config.toml
n_layer = 14
d_model = 192
n_head = 3
n_kv_head = 3
head_dim = 64
d_mlp = 192
vocab_size = 512
activation = "swiglu"
norm = "rmsnorm"
norm_place = "pre"
norm_eps = 1e-05
positions = "rope"
rope_base = 18800.0
rope_fraction = 1.0
qk_norm = false
attn_scale = 0.125
bias = "none"
tie_embeddings = false
parallel_block = false
init = "uniform"
init_std_qkv = 0.0361
init_std_o = 0.0361
init_std_up = 0.0361
init_std_down = 0.0
optimizer = "muon"
lr = 0.00991
lr_mult_o = 1.5
beta1 = 0.95
lr_head = 0.00615
grad_clip = 1.0
warmup_steps = 200
schedule = "wsd"
decay_fraction = 1.0
decay_shape = "linear"
final_lr_fraction = 0.0
batch_tokens = 32768
seq_len = 256
doc_mask = false
z_loss = 1e-05
train_tokens = 237600000
steps = 7251
dataset = "wikipedia_en"
MLP neurons of a small language model. Each row is named by its layer, matrix (gate and up: input weights) and neuron, and shows model dimensions 0-191. Each number is 500 + 25 x the weight over its row's rms, rounded and kept within 0 to 999. Numbers have three digits each. A neuron's up and down rows have the sign that makes its largest values positive.
Before each neuron's rows, "fires after" lists the tokens most often just before its 100 highest values on Wikipedia text that the model never trained on. A number after a token or word is its count.

fires after: "ep" 47, "d" 21, "o" 7, "V" 5, "v" 4
L4.gate179:536508496504484498548515471469464488541495521493486478486481501486546477460486519470515508503462495496486509557529508486538497525526525518505464492504498505505531475464487536534499518506502474481505450508459500547470501550437507511503494473535524495480460492533550511494515517494499522508508501495487537507525499505515534542489547536471476529519512483508478477513501486485493461513511484521490483526479544510515496528517425521486479488508484491469492538488515475488508534551505485530496505461481469525502557535486484496514512522445486462480497445467504537513501550487533495520
L4.up179:530513486524519472488484465510563514500502505489515516504506501481472526452461516479496476477483502519477475515506508453491489475520537505480472513489486463473499434548509525487495503561541504532504503489492499482559481507497540521497486504472491537518509504513468470494439487512459532482489505478440552513525459479517558471506538483521498501513509522482469508478467487517539529530506501487465492522511520535489504514516518482477501483479533482453538512487457513518478487484532489554479495509443523498460492498495488476481475536537479509524477498483465522505515516488537478517

fires after: "v" 26, "V" 18, "t" 17, "W" 13, "ev" 12, "ov" 7
L7.gate3:526523509478477469540508484526493534505514507505493427448522521492482462481559485541509493498473509513452524481526506513459495497503472496503513515518485485507458518478458505490533526528503483477463516512501508511477511514493532475509548486494469472523453506487520507464547526503516464502522507499536498493509511490513506459462509489486515504551497502486519531499498489482470501493424466483475516556462515523536502512516493546528477506534491520465449509514506523497510486481457461528469483538478484479511532538512493461526496494524460465509494497488504526514455508459468540496
L7.up3:496486518493480490467477493506462476502487523520488510515469525538536509487529537503447516478484488451466497490519503527520462465512496541466492491477524520515492477506468502537492439490499514476479499522499497470479495470485521487555457480511512483503503494509466520461492496530507488480543528465515509541519495539492543492553474489495505460491551485533475475467540464502479523539457481524513523520515503485482499464532484523494502507482523532455533534493541501502481488475506513510512489514479467498503561495525535522512469462532471503499535462493512509472432533479472510474

fires after: "p" 23, "st" 16, "ent" 11, "ti" 8, "m" 7
L6.gate131:488495507515527556516481509453520497488477488492502460504497507508488494532497538462498535525525490466515531544459490483520493486539464473530484509477528501491474480486494510503481524488480506486481507492508454463506451528472534474528482501506498469501468528460536512497532530498488527549498468477453512540487483490517524540485480531450513513542486473539510513491534517487520529468473517526537482477473467464500487486539482519525515487493500507522495533519510544502519543493547524524523544455491502464503480494479554496493535469514505476500523531435513497451497492486473491466
L6.up131:508512515474496523493527522497523481502507477542489553509535498456459474452449502534509548444490493516516487542504511468452535523539505541507557502519532493513465495479491486484487521477487522495530490525497491468524500487470505501512493476514533454516491506500501499498487502485504461530482499474507475506527495505521482509519511467484527501510478505468536480508511519474525497537453543472518492492515557509478555492472490525547509501494483519526520505450499511529495491541512543498479500504555508481485474465516462505526490495546499495493508496542531549545468541480500451524

fires after: "st" 22, "ur" 13, "ent" 11, "end" 10, "it" 7, "i" 7
L2.gate18:492478486529511517504545462488499483508482505494525497425505508487494521503510548533490553532492474452513483479477431513487539523551478520523521476498521485453521521475525501522458539506482552503482500511536532511539504477495497508529508477502555510534506501480496489524504507523509510479466483517508466514507504531495491513487490521482481550504478508471528516516504515572488483538484504481518495462470506524505474517511508522509520557519512478532495488508496523497521470469477539560454524498479462483485509461509514521535545530494462527467511542480516505510482510505481528494
L2.up18:480515459494470501482522475469525496494491474525503512474501492495520516465476491506504523488473478484519505477525465534452524496480487588486504495528521502487502498465484473488483519542498528520469508497493517484547498507524515487543488473466495471480476497515497487523495470539518461522498465490487457494494499483517490496496477526495477515540545461523523503515561494491503514538480457519506503516525453487505489484544508549525476503596507507522512511474485506486506443467507481564502539524475470467474473444494503497525536509520486501483498544489490513496495484492474504454

fires after: "in" 25, "ar" 10, "il" 9, "ol" 7, "el" 5, "In" 5
L2.gate81:526515481505527469476523501451483511427511519508513502474498479475466500501450474472534517488479485505518481489546492526531511541533474535506492471439516525466501499476487515514482488489480502493525518497492461493518494501465491508546525492508506489503543494477469522493551547523525496486489483461535486501467516534477539481508502437507506507525542474521519491477503460502510527534503531493496456504499513506497492550507509503530472493443492466522474470454509535502539518485472526513517487526437495483470512492538477454509506467453473536498515511537527492490513494495523527496
L2.up81:524460512516443493490461512532500518475508473522525488475498509497450458540512507447503530476514480492505467515543480487494472533513500479509524487487486479543493513488482512497451493478455496532508487521537542516531474501515500523519519518503517512495517529485537503532499447484550474482444487486472509509497497494544500535501500520516485463556538468507506543457448537521511515492483509539528511500503464515524504478480480550477532467517518447482485474540498507502505502504507480498519490511524509526499514503456528445509540508488459506499538516504494521528487494512518458550

fires after: "l" 28, "h" 17, "v" 13, "L" 9, "V" 5, "m" 5
L2.gate149:492508503544519480465550495489484497493481540471445481440495497503510506510497529468562486475519485481459515507522481507488485507520517462505487437495516493492504497492494497481528478507490537488495506515516504503438518485465482460523508506492538471517458478494483485500502490503490483485542526513481472515544527518446557496515490479516537499478500496520505515475509450500486506498494561498482490492519469522488469526505549511522452466534523491493532491519471515514507492560493533491467526512463491478518490539498506490499466508534546495441489485495508573500514529505460516471
L2.up149:503481504500502501450492517489504487476504550497487434462459477473475524509511482464470481469508506504542505487501504504504475495502541498534464474455515499505538499512486506495508456520497482513527532489511517480481477495513501540526501499497506495449489512495490511516499507492481540464504511490487504491538506506469493475533463512507518531494489466488539503431493473458484505497453529516513528489525513569515458547480549465492453503548492466481497500532522499472474474505526528489525489464531478482491462497527484467460501523494532466479459503514502557486485540537549505470

fires after: "th" 72, "Th" 18, "wh" 7
L2.gate137:491481515544495497509527446557519486457448506494496536533520475510539475476523440466464522510488475545525500522506539533555478530475535522490486471480465491510496481494487526509485536471502502489511486475488459484491462492535522515542469462508485508451510483499513490475494518481505499500441517498480492498509502523518490482486495518463484469499496451548471506521509514480507476459476469463505479490482493483523509506512476471499513484509539526498501503485488465465501456515467529479508491492519500476461472505562525502507540532484522505448453494513473522533524541498468500491
L2.up137:513502493538482476520536491506500483492514482508445491520491522491483475489489486462467450472494528507522494511525496475434501527498536491449523490525474455488469486461518511477506486524475512512505461531487483474517441491526478520516524459522517492515527502519501501518468489549488496466487540517507505492504462483489486487514407506510435475505502475505526530486523466484486544518490541466498484519502491538548535531516450527523480531503514509496470476559517501475497498515520505500507527487482456503477482508532519482478516454498512522503488507486481488484437503477492530489

fires after: "a" 25, "en" 9, "th" 9, "T" 8, "er" 6, "ul" 5
L6.gate179:476510518514474501498495497488528490486500526473500515495521525494535475470514515549513479458513525512509507506465443497498486563497512473471528469510502537506497469478444560472516525501495492502506466523456502532504496546514434507493489524510501460485512519476520481500513508505483512470515466508551533505546471529495489496488475517451525518478505502498537522490464496443522496476480468490503475494506556536512518478491486483483533511468497522478493470526466553510482488546491484510528520466513499488478494534472453522511522460495521481519501561474484474526494478541484541526
L6.up179:484510494522512487536469460557503492485483481459509502489527529492506451493497519506508468478518527488445487510506485502464509520507495474426440490457491510468520507487486500474532513494475517527458470498469522482526484477482538551498511476512523486473497511474500500500484501473551504512488463472511497491471537478475491551458492495494495505481491464481497491484518480481476565455489532517509463450495499495465489520509462505500475494498505477514488495497517509510556524491523478487504471523565455468486484457513465498491477536487502513496506467519504483550461473551512532520

fires after: "p" 24, "ol" 20, "s" 19, "ers" 16, "S" 5, "T" 4
L4.gate63:470530468520484488481499469496543523516529497545512493474486470474507475467538487493477484497497490535529559464480489494499490527469516527513496517567479490533480514485482481501504503545516490519438481534477531459516487498514538477498502502516496517494504496509496483463434505521457528499465544485467465481451475478466532487514505500484493518476494486513504527498487526463534480544517529467498523498557516483485525504478493506462502463484476503557496487504472545494498483507540472522507479476511466507532514514530520489494484411488497518525511477506527516522519487488470487476
L4.up63:536449462483534502549525462500486468495508490501468474478453452469502455521505454472511530524471492506446550464486561497513572507463478497502495466554509524488478543524476516503460473501510491495507507530517466486482471468494514520527496483502520519514496540507502499488516484516488484499446487471485492531459461493513516518526511508504509506527528487474504508475507506477503534507502514499485513473495489504474472516478486437503541499503480516472473485469537528491512494501527508531541482511533537465479516497538533490487495500502478515515479474471501510496450514513515529561

fires after: "at " 18, "t" 16, "w" 13, "re" 10, "et" 7, "r" 6
L7.gate94:526498505493509507572480481521498513500511487502499507499520470493530524536513489503527519498518486514459469500535494498506475514541503470466559509558506467494532454468484494498464488487496502509463519486477492517528473521510475505525475450512479464501474480534530501523514531487525506540499497480500459481481520522474460539494480481460520483491487505465473540500546474489516469482491516450480499506470489507543471489510501558512492535525512527475487548521495539444529536490517494506528505489568497479441501521512504476491538525481516524503541502514497482503527550470501525479
L7.up94:491489514499494505510541494548497496528529500489510473492509513521516508544487525495536521491526485502518507493511491479470479466483480516467521482514523452483521465443521525478504455456491523519532498494469487515495536501480478486523520453502496494444509488495546462521447484471469483532493507514491508544489523509462475537512501519453486472533500479488525526548473472516466504511464512469511481487471562480524465480526531499514520540520478500459503523533521495478445486494540501514493534539519513511504511518472487452524509481475531523509564543530472501501491547498514495505

fires after: "d" 43, "m" 11, "D" 7, "ec" 6, "s" 4, " " 4
L10.gate1:506496489518454500477484525519487488503451520522465435518504477474540487474484501485501460494511462444464556464508536502538461506475443491536493500519497532514470507477471484482467515483484471493493475496485525480525550470490477484496468481507510516476483518492475464476483479487460474486523501484501493508475503469541558516484518495515509498505466518518448505484505499457508507491503519459528512496478513536504494485508502510512548483466514490508488543502444514516525519507498481484509496515513501533504546478472514525510497426530499460457477504514503495426494541515475500494
L10.up1:524521494490487509478467446502555502522492527522516518514498477482521539521498505475520481514498558450513504508435507492514502502494462495502471561484538455505502519506517496490491531535452480488504492492494486517485503470519554475475469509528512504562454484483513465530559503520480509493494531505443486491492513466480510486561538485530474543463498473515445486493543506505472513513493512465532508512494508466492465500467503480511531487499531514477493521475495493493498530515503539511493498475506577506486500527527516478480504547503523513519534485478478482516498507482524534493

fires after: "C" 30, "d" 30, "the " 6, "D" 5, "e " 4
L11.gate13:547438478529510478492447543479494498465525503531454496507511505497499503490484501503528492505490495505532484505484540470521483536522425492518548501497542455518488531520499468512527432494525531491436474478491507536474512499548487518488508516506498518482511508536514506514532489448505467513467514495503550480502443483456531461494537515468503491522477478508473516457534487462474548459476535496500526482478517494499512529490488461493492502492492501460478529480540502508492543526490495521511498476523505482502508500501521460489535479485506528522491507480481525465467487480499512510
L11.up13:535486534498465530461473495480509485518511471534484508528485478491542536524506531451519523484510499477505472510467522478492488490473483505506525506474556488497488525529495514475530536515500503517527524507516501459507484508515515512485450481522536506479510527544471463532508534463441526549523544515518485508490463493485542498489535484537470502486475502456452494497523448475539508512510481488503490512483526490479532481471470519485525489460479482487460521477450504449486530531519509492483425471502509512509483514464519503469554494497499482526486513539530481466506517514501502481

fires after: "I" 28, "c" 26, "as" 10, "s" 8, "ac" 6, "ar" 6
L2.gate156:488550519496481521524476493535513484450505489499490481522448499536491486498488491507482492441510523492570484497499528485499531527520485473502519539514482501494513535519534488506514508513493476508498474507528469519495497492467489466497510509451497508477524508532521514507511536486485497553569485502508544518492511492496484540456543527520481481493492450531498453548506484478528487502461482489503504515447520463524505520548507499486549487468504450481451483471508498478515505498508530500498474495469491542506478498485528488437543518521491521511445495504485532512490467472507445520
L2.up156:528472529514493492472464483512456544518479473488511516513528503453548466506522526443478474513496431504497501513522517498489497518488496512535476486451491493432572507479499500521546450463463502466445491506503469495508470517467489491537512503478515486504516514476492526490500524487496465458528498531524455495513536491500511532471500528516511496554468495525483524520473511512476478486491482468507528478483472526488515496500452483529511543484493463502511493516503488467491501484485539521512527475526526469460488491509513471495540526485517497485521502510501522493520503496498442440

fires after: "ev" 24, "v" 22, "av" 10, "m" 9, "un" 6
L4.gate175:464515488509482490505525508526519499517517505498497459481483504506517550483520516501482487451479503489512491528516494522536496473512518450494488521482526497456527475515490483486454477485491489564509468522498526543497520479518519481476502518498500460489489494479466478482502523440492514517475470477477458530485493523541526520491488517473493481512488522515521483503452493432478513470517491556529496520437485495476488472486472512460472478510483544508518490507568505525514473488498482532513519507520518537485571520518506481491490468509465520488493507515548470486547502517504517578
L4.up175:538468480498481531467498483494510498496521528536520514487520488507467534487494519468523457473506495518494587479534465489455481477469496492509524470527515501474478464520492480503491527522498518478531523490516449526471487494516513496477493511466467465504450467513501520506506529484505476490516464542479471508497537465537507517491519558549527518465531488475505481497473527480495514497469480516496496492543513487477489523494483529491507471491525465482485496496460566484511502518492512512551479534509507531481534526532565526541457459538502484534496517489494526519526528507518476497

fires after: "b" 32, "f" 14, "res" 6, "ou" 5
L7.gate41:519497506535507449530484500451539476487441505486466495495481479508507531513493479502510487525542482504499498516509499505584526528497505448484530513489500520483460515467453535502507470466461553516499497490511500502451525491508526446487506479521505488551499522494459516509482487505524487480505468513465496479485481485500460465502516506487479461497500447472500471515527503481490502487506514490503475480479513464501470490516489486544473494543550536442507549554489498520514528468531497514471453507492506459496512510512500484493493421488459489501525506495483533513505503509487490488
L7.up41:472506485498474504474490463478482480484483554471498466487460528515469467480513511506557507488511511482502493522493525449505563498507475497504489518533493488457468502526542487442513512564499488503526503506494495480492537467501499493463472467493539482487499481490502470479455480521549544475488529473501464516481477494493510506478528508452530449463462491534492496490501498485524484529548483493479498514548492498489480542486505519509504542510521472453508513507547490536522484550520507523507487487508488555470512504492535476494477446505480497453505453484529470506510490512486502525

fires after: "r" 20, "ri" 16, "er" 8, "c" 7, "on" 6
L5.gate71:508486555506491527534527506498505460466481496459556459551468470514486485535516496525527480529498510502531522485484452476501479489463540478574492493487493518508530532509470510450467517554467541506509537477443572523506462499506486513504497502499488519518505477492468506483516524530530465479481476500452512505490555510473517488469494487503513516507552511492471491491536487482507484529501509503514446510484508502482495518519496502541500503531547477486507544507529510543477545469496464502473516496490485495492505520482496492457510509544490518512491533498503512516485463480511517476
L5.up71:494504511507478492407469498517499532486482498437528490498485483463505509505497459507483501537518462521499465485518520542475498538498493473474499524517496480506492526485525478543470509535475508480510507498457507522529500501515530483551518499516513485492518509521474540465469452477462530521478480494489492475449535469483472461510476508476497555489488491486486511505520510492528568508505531510484494546523466483480514451542516503531432505505486470492487552504464439519528472516502512495536494497507501514505499495472497517458492475512504535475478525514492482532470510516516471513

fires after: "pr" 22, "v" 20, "S" 10, "M" 10, "iv" 5, "V" 5
L2.gate165:470498485530479485484513478542485469456513513466531495442471475491537478503530535510486513509498476486487550494495517505520501477513500513495459505500453499501505456458447542494454505469493514525488485537494519506489499497481537507474456526496495522478448560465504521469509523506469489560507489516477499484505500508488516576507457544548472527527497495550509514478539524505493502484513505495515474535518465480476496494493494540481497476504482524497499536512493510519535500517471460487498486487511490497517505542532499495529499485500478466447555476530524540515512449502488518502
L2.up165:470500482500470532523491518462464441495525494495489520488522511515467467482516543539466520510510561496500522525531518487493481492538492504487524493506524506517518523473500477544543512477494484507447465531436476479521475478474532502503495503501485472481519518494458512486529544480488507513535533478451491533485525499451483507473461520485472472537506477544558526458502500494534499525503482507477489485480498501522508508519471502501489541522507496464558531531476486549500500512475477454485475448493498502493506487507491469524496511500453522514518475463545487498490465477471493530

fires after: "t" 13, "w" 12, "ber " 9, "og" 9, "a" 7
L6.gate17:492472480519463521507550485531493514528469500497539453496528454456519505498500520473491503557491479496526525508507517499504537542516504482507490484519463498514507501506509535526474526515491439524448456501485526530500507474499507498555504463520572505506535502531495477462520478471541459539466516504514489530453499555499479515460530488498483459529490483487502494531480541489475509516513511533510441515445502481518528501503514522487520505472498535457478522527508504469496488527473474498513519496508483509499494515507484479490533471479466493461472498516525492479486497461480535459
L6.up17:531513478526514518492481491471534470490520515504516478469534520457499523507488471507484490513515520476526490511520547493483517478494512508525501508488468529502484529518509500511542505488515503483511494531529515487476530492481462548514509455556486494518406534501531503481493523502469509505479472536513476558493515525480470527499494501470502433539463466497547542544471462510450515460545482519493443477526516500483506469536518483495481492524510492483559523501488492507510505500513489508492501489514487463475491521459492486507494485477478517528499453485512488506529514528476463444

fires after: "our" 26, "on" 15, "w" 11, "igh" 6
L6.gate33:485499487512454533511507491516517507490474495485498461461480469517503481476506516473499472492457492484482496470498538465503467470485481561475499516481479509504469490504527517508476483530482506510543510458490503520519511467480522524471523471484506515546453506459542503466501510509486512540547506500509519468486502524543498499445554534508515506488522482503485477530446458529489523502509494525490495534475512524511488488563468493492509492493524527511532540518512542517485521530500488503517538485544500493475516507525474512522518524484496508526576534489556434518527468513472490532
L6.up33:486470472470506523508500446495495488504437463488500499450526513492494512513469509478556460539473450498500501479516460502453461471499503504493490492494474492543536508507506531514530483515496503504529495500510509477533461522526526517514490502499553532547495499494481463515462510517522508504462509505495484494528523508522564510475496498516509500473492485498463579513461542521518543513492507435515503534485484481476479449518522505489487497459530495435482539477490504510500488466493467460522506478560520474477492513491528524513516483467486500513484493473500495505496527485503492545

fires after: "ou" 32, "ri" 28, "f" 15, "un" 8, "in" 7
L7.gate8:548507511518504456489445514503503489512486500475440528505463504525517493539517508530490566504508498485494550492545509472508507535496503450480507533491489517491481485547480477499477526469486503509472493520485524551434509486535495505524515466457489527538492488527535531491528468510477544493505494508501513472538489504469506507457502550520496521486484493531509500522504542496476511510500510539495504514474451525480486483522536502493532507546505497477503482568503530491535527479467485507497504447498473496482501525452527484484464507479526478466532508504498473508559482487483529510
L7.up8:473502500553494578530447474452534492462539525493511495461482495502474532512472510529505501494495518495488497462471472508484535517486500483511514489535546521457497528548537517475509531489490529509535548502476505494453453463536494510505495511500506504508486524513455503513499475499535537535506497500481475542499521514484513505530517517482543491494502508532485510520505463536442485502492489440535482509543513563513476492502497509468509520475493515492495481481521510452515532530461525494463513483508517467507496482505496479492496499510513483506534494475507516422470495511496495544

fires after: "v" 44, "M" 26, "V" 13, "ro" 7, "pr" 4
L2.gate1:491489532528496550523494488479537504490446508490517513500467523502493526474483509486493514524473481484461495572497540480490491511518471459522537498522479524526478488499437503506480485493496527497506497541501528498529534460499568501462492553517485533452495489498498511493490498459526494491489505536490498535514535462512559500534498550500478545494505478520508499509470493485483528446543513527489465508529496483508524498525525513511502492500501486468500499500530531525532497489518501487472494563453506476471534490455496479551490486495502479474489560507481532530542523498495489490
L2.up1:536546500518481499480492472524551492459471532495506447488523502508484481494510488451560487509542531519523524521481502470545504465521476514536514502498533496535495463495461474529474503508515500509483496524520529507497505504488536481536487472458509502494484496485497502502496499491493477478489454493502525480475500490506518512554504498510518520465481473524534495484524513497535504444530547482502507591496486535547527544483501481480517500556534486443523482540503518505526490445502484498497528485466482524521491508471480451537493497517518504462477484486470547495506506503497512526

fires after: "b" 42, "f" 15, "ab" 5, "is" 4, "e " 4, "al" 4
L7.gate48:489503493498495529539435506515474483496511531478437503528526478518483576496474489484511432500471519504531463526486478493525488513496542461500478477512512496482493523493499495493497458484530512502486489461516517509509467479484531494512509526520505537496488434500495541507547509486474497532488462510498502514465496507526487468472586451549531495486489517485488486523522475500504527488498497508516479485481506490479490526499512475487450477498497510456505509509472481455495506507497455524537492476518523493532540542524509494473509474475522534479522504490532542541488470522473478542
L7.up48:543527456464511484488507506510489518470467499501498504541480519474513499519539484507527460533539500500526471500475414480524536505466498506486509442549489512459485521497486517454489490520480486517537485485505471480497520478494541534512505458482475462497498537470500503504476491506520430515492545522489489521488479449472484495517536534560499547475479470478502520490507502523523486496516530512521479519485513484503497533553506519499501492509520529479531497494464519498508519520537527486551503506531514485514488464498541518480532435526518495485507480505482503543479510492473528505

fires after: "th" 29, "s" 10, "l" 8, "w" 8, "2" 7
L4.gate31:469503501524492505496516513520508504468466498528483527520488491529513479525499478469553499513445493492476506522540491469508533502471553480465459508502497506491505490479516455457511517525481518469478524452521492446514464468516489497500493476534548511530501492506551463529495513496460495525485501524504523520542490495511506509490516443477489482530472548507537499494475497545504535499498456498517471521461506494516525538531439489490507508538488510515472467494488454514448469494472503469473512447500477462497509524542470518437535506492482525534494479476493503487485509514519476506
L4.up31:539473495521513494498478490519503510424508470524471484474504488533508506503510499513481478488502494479484463501449509503505470485516505493500534515469486487524503463506546517508582516545515503488525459538505456491524464481496529480479476470534477535510497477476521499503552529517478481499514540512475530527550502463481494537520517470480491509525487494512528508499508488565507473490535499494492497497499557433501515527493489507467509487467531527522511476477482489457564475507497518529511508497475485498504509530535475492477534518484553495552547472485503507472478487523483477503

fires after: "r" 22, "er" 14, "n" 13, "en" 12, "(" 4, "m" 4
L7.gate5:451492489506469521491478533494491500513452466508511469460491496455525479470521498526506483504538500533487494498518491494493502494523532508468503485511517545524520516499471536492495549505497505498515494523464539533504514530506504498491505532534504506499496473480487511466488489445488449480518518489463479508454542510492464508513469479478509579520515515520501499505465498478464466427518507497478521520500499501539543503524563549515491510515503493492473478522527575468525507498508479466508516497506464515536498531477481531460533507504514502488449515530486492526479487443494466489
L7.up5:503474449531482512506508486498535482456505509501488488506533492515510479516498482509502487504507484473452516524492502518482545552495559466507502543499485493475451552530499514543505517512520452530491520499497512509503491454472475487501536492510479511493544485447493446512487518513512504506523529519453468500503498515518460470533522518494506479502454554510538480485480471528494531498512496506523488543502475466509476470523490490561461467464494516511478475504478508491517483491509510496465515484523492443516491480502502511467489511534501494450507494494432473472504471480521486424

fires after: "h" 50, "th" 25, "i" 7, "H" 5
L6.gate43:497489529496531481528509509470499498557500504465485501512527513507526505526463461450537482493532479535543522508521550511518479494496525529500519469504497486553503523518488453511460493444516498517524517478465517452501464528511481507481523472511509538487512538515556512522497516508488513458452471497489492481496505495460534525504525515480475506480498527475514500478487497520524537458517513471495509540459485523495506505517507489512489478468542494503463469547508506491442523557521524509502456517560477504501497551483486523536531493514494509491487524511485561527496492497476515536
L6.up43:483517506471524485490467466459491524502502461500507541525467497518440509484479430507462423505509515521476503476447436501478494491491493425485552548515498470498486494473485507485504536524513515518502526476484473489495484495492494469489498485516511502489458518511522496515445527510518522511482486542516500496503525503497469500512493496506549498507504483530483494443472485491482500477546489477498507520489494524510507467542486495511475536532494514551502476517517475484498456555506489494503479504479519507505532482587468488498522516489515525520549531517468507492476509495501503493

fires after: "m" 21, "c" 19, "et" 18, "ec" 12, "M" 6
L7.gate9:517508470549445477463517501462446522498510559523481470504510523495517481498472524493499494500505489498537504545498500524505497529492483468510498501533492523505451487525464472493520455477533570513481507501454466470512499532498512502533469502464464496529501501498485509528503525552495520481485462476491528515500504488509531468491506525466486513545529540514482463471552496472500491456480492488509464490540528483526536481549477510485529485517499499545480528502488490544525459483478500499490470463529461487491505483499470511536484456522503487509477508503458509490543462478519472491
L7.up9:516504485507491466459493507525493538515487509483468450501514486435507489509543518539520478509473496524521487440528471527530537426466467470507498520503491492466489505504484505476492510492483495480487485523509491490532552521484449524497439502530463503498474487516477492479529521512489479506492520537467529538499523462506515474508535504507516552530508486543489500489515520542475529500488496526508452515548495474490473502514511470492530479488468507462511483508535463504475546511521508548506488480520517495498510475482434501490518499457509507444504510474543514515534491460509498500

fires after: "s" 40, "en" 27, "us" 5, "at" 5, "ul" 5
L6.gate188:490478510523508526554546528533471495467501515483495488495512481539554515459496517496494498472493472521535474520458459464498509481494465543469486503531553492513506475516460561497479512532489515496505506519495500516522501508479502524545551503544504499485481496517491526465475483521510482521518506483475489492508500505532501502475505515471499535479502508511499547498487494517531465486518483503482468473487533527521496440498527530480510508514449529513478513487482520516513494586522553496493505478478478560507488489510522473462505518478524493466523519504504514457483517446477549548
L6.up188:471491492482534493486515498505547479509480493497496525541501469491552506502503485559472499494516512488498474505472487502440456568479502531515510435451502510486503520447493525459490515514479473470493494505460515528539474486485453554510514537550480491540492513468485502500504531488512496512548507535533489477527502547518508512506499449522496534479515490505455464496545489472475520482506482521513498497537493511497453499502507551503499514523505500483496466489500502527483525518501503477541499488531546499496485479520526503498528499482469531467502489528513439449509492491469496464

fires after: "ac" 28, "tic" 17, "ti" 12, "li" 8, "h" 7, "c" 6
L5.gate86:520502483527526534537440484482505516521465500523461509484472511515535548531519503512473499523458459548544498475515522506508504513483492495500526525477479495477508501521467479549495497517529496509482527469512503518466460494531528469512526497493524501542480528500462543486484481516487531472501488483525526498494503535511484513462507520533518488466469460539498464512530472521470485527497496481508490545434507519496522533484495503491495497456506548467482487477524477455498469504493520493505503480526499494532481468471493462552543516508511520458473507438469480471515535504512543465
L5.up86:522496488475477513501457473480523505543484510478506512528514499474493494461510528454479495539513438523509509504473492531511472456468466469543484521465487472497505472522493520503486465524480518502477513498481508473485434511511455512505482521508499516558501502457496538501501474520471522484502490528518528430483532492513462497508491523501499477487541457512528449476488497488457514504541492487481455533483504491518508455528547509484516514500545510523490503492481503526476519506556516548506494513516523504527510462519496505443492531490503489530497522526502503500527505442558494472

fires after: "in" 18, "f" 16, "0" 13, "In" 9
L4.gate112:475502529497474507471538480548498522502506471469516489547524492521499514512507453484514541511522472527512483593509517525463472455557460529497502498510484501484530515504505494480475516506481540470531490485489532520506500490492489519497495477505511496528460500521517549493504497462521507503493503492528497533506451541454532523530509448515488509501538464528487496539507510547563560505512508507511464471473491461529472467530541467524490484483519500511516511533507521490542462516521514501512500545502513508535516517528475467502525511478466469501514492473513521487477532519510512506
L4.up112:504484572515507518501492481523511475475465534502495472515483533516519490508519484467487492507476545527539485495534532484514528500498499491468511509504481502506491499479459475515519488463468542536473470499484523517527430518507504514559493521494533511479518526517512481524477469514503529480500474545512497481524487488517480537486474495461459536461502491503454493494488570483548525476487499500504520458498467479475463501436541487448470538540482507516499516493509503495498477484550497504540490516507500504475505492480494499482486525509529490501500501485501454571479513492561477483

fires after: "l" 26, "d" 23, "od" 12, "m" 10, "r" 6, "L" 5
L5.gate31:471505488522496465527528475486559484491521478515533501433529501478524482499529528535525519521506518461498485538467509451532484510507510511519505494539470466536522517515486562481497482497477449486489516491511549493469516491500497505521526508495491509516513499578483553502476542532488521489510528494502494532488523506518503477516538505511509501500494506541507531492505480562483557498523549541497470489495513482473494522512444507524460463523466480471472513515492525522548466488489504513484509507470490484539499524482453479490536515494522520474502465549483496493491508513496487460
L5.up31:522503509482543510511501500486520497489494489482494454536500478471504511535515497471498486492509523505506500523489502511512495479475566501530521466471477477507501475532509501482511504525506484472547453471497542503515507482492500479483464483533435455499469501501443506520493503545529494549569504515531489461467458495450510514484474512464501484516505506496505502445514499540539490455547478455487530488486474517519451535497508501516497480467522467512482479508494494502482488498459497512501513532510457533510490509521455522455518535545485491455467504542524479474514500530501454498

fires after: "ag" 26, "id" 11, "m" 11, "our" 8, "er" 7
L6.gate76:518441553521515571494507518534507484505483511471529466476499461519494481515533497520460502473462498536528510531508506494486531472546477456522509503527485511507497504512475477473513495525487538477488497489518521497511468529514505505480508503531496558448515538527537519510528481447526520558520504512491490474516491550517478485502490506523513498582521520482497523539451513526497441522477521471497489507494457498531486496480463485505490494491512524485472516516495522465491486505487532486512528476485565482506518506493502475506490484502475482501499504495502524557485452485521503545
L6.up76:527531505498515503499492474493492522494465479460487462516500476514483485546516497491486501505500481478478474489477519517526510473481548498487522499498496498504486531488507525541513460521503498537497493426521549480498505485500524533463491474517486513502486489543470494494475492522525491520572491489511480466464536477495503482524470471504487526500509459511526488483493536518517500474489501500505454515480527476424524449549521473487477454552540510493474461492527528516469475449530490486493519464524535509525512475497504475507472516464481462498543495466557508515481517473547491481

fires after: "t" 42, "S" 17, "s" 14, "y" 12
L7.gate132:461494455512484501504535518546497456505512479480530486467446474478524479487499506497502514540484520529532480485532476485531510477507526514463498512497513483479461485519451470453494510499485470455464485455475479500513503500516545525499512507487475524510464466501514511517489474485475491475485510491424481489552496503505493494536523451496492536491527525447494484515491481511463515481520525526526521501521558484529457481475446530474483485518521486481496506467501500466444555526488507459483460465501471500486508491464484453474512465499478487483488514488499509538480518517517490493
L7.up132:537513456499507493497514461492508482472479513541491488494487487441520502520549502501550502469458458483485473497465544522489482508515498524506485505560516465500500485472477502439526452493503471508459524477516490497528512513541512486511492467474491419508478493522485538479471482527480494521449509546500489489505466526518494506528508524490504484465489527477501503505503527530501497497523501512495480521496500509542499523487515522501501488492509447450505516503513517504520499514535475537538490571553540462440505508481497483467561507508492483473515475527526501490498495480515471482